config = dict(
    head_dim=64,
    norm_place='pre',
    parallel_block=False,
    init_std_up=0.0235,
    decay_fraction=0.565,
    final_lr_fraction=0.0,
    batch_tokens=131072,
)
MLP neurons of a small language model. Each row is named by its layer, matrix (down: output weights) and neuron, and shows model dimensions 512-607. Each number is 128 + 32 x the weight over its row's rms, rounded and kept within 0 to 255. A neuron's up and down rows have the sign that makes its largest values positive.
After each neuron's rows, "raises" lists the tokens whose logits its output raises most directly, leaving later layers aside.

L5.down872 [125 154 133 135 100  97 172  84 173 126 117 113 103 140 130 126 125 117 107 141 142  85 155 148 109  89  81 121  77 149 150 128 137 111 155  76 185 103 119 108  87 125 133 134 150 117 124 102 146 126 133 210 141 112  85 105  86 146 121 108 108 188 132 172 172 104 187 125  83 136  90 153 136 125 105 147 153 102 149 178 111 168 135 160 176 104  69 134 123  87 133 114 154 145 135 153]
raises: " The", " After", " This", " During", " In"

L5.down615 [ 99 104 111  95 149 101  98 126 150 162 151  83 114 152 175 128 103 147 119 185 171  94 118 118 142 154  99 138 125  82 117  94 112 157  89 110 141 114 128  53 100 142 122 119 104 124 177 143 129 190 130 129  93  97  96  99 128 166 144 114 144  50 134 133 152 100 102 149 142  66 110  83  94 122 132   4 129  93 215 135  97  92 134 154 127  99  94 117  98 120 147  93  98 179 109 136]
raises: "ins", "in.", "in,", "itting", "in:"

L5.down829 [ 99 152 113 119 151 133 147 141 148 124 110 107 157 154 121 168  92 108 131 169 152 109 160 154 140 147 110 116 135 113 178 135  69 114 180  96 155 142 141  72 119 106  98 169 110 197 123 141 137 150 156 206 119  91 165 185 121  92 106  94 159 166  96 151 100 144 149 124  83 117 181 114 123 134 111 145 122 136 144 128 127 109  66 183 137 131 114 104  88 114 155 124 154 111 138  87]
raises: " whom", " which", " whose", " who", " consisting"

L5.down516 [140 150 110 143 149 200 122 147 123 148 112 140 124  89 100 117 142 133 191 148 123 168  94 111 140  99 180 138  87 170 129 115  82  79 128 166 160 128 153 167 140 118 181 151 122 193 185 179 157 125 130 107  78 115 185 121 110  83 152 153 121 168 149 171 120 155 127 147 110  76 100 120 108 165 167 113 115  96 165  86 132 153 144 131 146 101  58 141 179 103 137 130 149 111 152  91]
raises: " accommodate", " involve", " address", " include", " contain"

L5.down323 [141 197 169 138 137  35 120 105 103 144 134 136 143 143 140 134 146 164 125 154 147 108 100 140 146 108 122 151 179 164  79 153  59 106 165 135 161 131 150  84 166 182 129 131 118 166 205  80 157 164 189  77 106 121 136 131 104  98  89  86 110 126 115 212 166 127 149 155 120 166 139 162 144 132 160 139 118  86 129 118  88 115  98 124 130  95 163 153 113 115 151  93 143 142 116 139]
raises: " who", "s'", " whom", " born", " (who"

L5.down702 [140 136 170  92 140 138 226 123 182 128 147 171  54 138 120 132 150 131 103  95 139 133 150  98 129 161 134 115 158 179 177 135 127 114 130 164  53 144 121 114 146 113 185 120  93 148 140  94 141 149 108 130 106 133 115 144 115 167  66 148 143 213 169 144 141 123 131 135 143 168 158 143 182 171 126 159 166  82 121 140 101  94 142  76 182  74 104 131 139 121 131 134 169 131 101 144]
raises: "s.", "s", "s.\"", " others.", "s,"

L5.down1211 [105 138 124 170  95  98  79 165 146 113 122 110 131 154  99 129 145 100 139 135 154 117 106  90 155 145 121 136  98 105 124  95  90 128 131  91 123 127  83 132 151 107  49  95 171 117 119 109 109 136 148  90 130 154 123 100 200  99  92 101 132  50 113 163 145 140  80 151 130 100 116 163 111 159 143  84  97 164  96 160 146 141 121 154 114  98 127  91  95 154 192  95 147 139  66  81]
raises: " his", " their", " its", "dr", " her"

L5.down36 [113 146 105 132 111 137  93  76 132 151 140 194 182 144 106 177 138 144  95 138 134 100 115 121 171  86 142 125 177 136 118 101 116 110 172 107 113  82 161 161 129 132 135 111 179 126 136 166 111 126 138 111 143 136 140  88 132 173  91  97 132 112 140 126 129 131 159 147  70  82 133 136 124 178 101  77 114 120 124  70 126  85 141 129 127 129 107 145 170 148 166 123 161 109 174  90]
raises: "el", "ert", "ier", "os", "era"

L5.down109 [116 139 166 123 112 117 111 148 105 150  90 113 113 151 161 199 149 136  95 125 117 205 104 148 157 133  71 122 130 166  99 128 144 128 128 154 163 110 156  96 202 177 175  92 109 135 125 144 167 102 108 118 140 175 107 144 122 150 126 130 222 129  96 107  96  90  84 130 115 142 156 104 108  94 142 127 163 140  96 170  73 146 163  98 106 173 159 153 151  93 101  92 148  97 135  93]
raises: ",", ",000", "s", ",\"", "n't"

L5.down9 [196  86 108 142  89 131 150 103 119 132 125 107 103 139 125 140 129 116 135 133 127 167 192 156 131 158 166 118 177 148 144  98  93  85 160  91  78 142 146  75 136 138 129 175 111 135  96 191 160 177  76 148 198  89 118 101 113 123 136 114 180 145 109 126 100 115  73 134 114 148 121 188  89  74 115 149 124 157  96 161 134 142 146 168 130 131  85 144 129 139 187 128 174 122 131 175]
raises: " written", " depicting", " detailed", " covers", " lists"

L5.down1227 [120 146 136 163 135 118 109 104 129 100 126 129 141 136 137  72 120 145 176 131 156 190 144 126  84 215 132 179 126 123  90 122  76 113 167 104 145 123 142 102 144  61 128 114 175 179 125 177 104  79  89 177 164  91  92 114 150  89 183 129 140 138 150 120 147 114 120 153  86  34 131 130  94 142 112 101 106  76 108  90 117 139  96 117 117  80 134  91 100 134  91 107 105 136 167 137]
raises: "er)", "er,", "er.", "ered", "er's"

L5.down1195 [142 142 140 169 135 105 142 138 157 164 116 134 125 204  92 166 191 122 158 146 157 145 122 147 113 142 119 133 103  95 131 115 184  90 112 155 135 131 117 154 114  95  99  89 126 106 102 175 107 120 102  75 144 140  95 147 152 137 118 138 140 136 148  96 143 108 150 124 116 121 139 169 124  88 206  97 115 123 118  99  90  99  81 136 137 105 126 151 145 146  94 124 133 161 127 116]
raises: "ing,", "ing.", "ing\"", "id", "ish"

L5.down1099 [105 119 125 167 132 107 176 149 155 146 127 144 125 142 113 201 174 133 181 124 180 191 142 121  70 143 153 129 114 177 160 133  71 141  96 205 110 151 171 105 128 146 107 144  87 128 187 123  89 136 152 132 141 128 120  99  97 161 110 109  91  93 106 104 126 124 146 177  94 158 123 155 122 118 172 168  77  63  82 166 169 126 128  55  96 204 140 176 140 158 121 133 122 144 113 102]
raises: "s,", "s.", "s\"", "s)", "s:"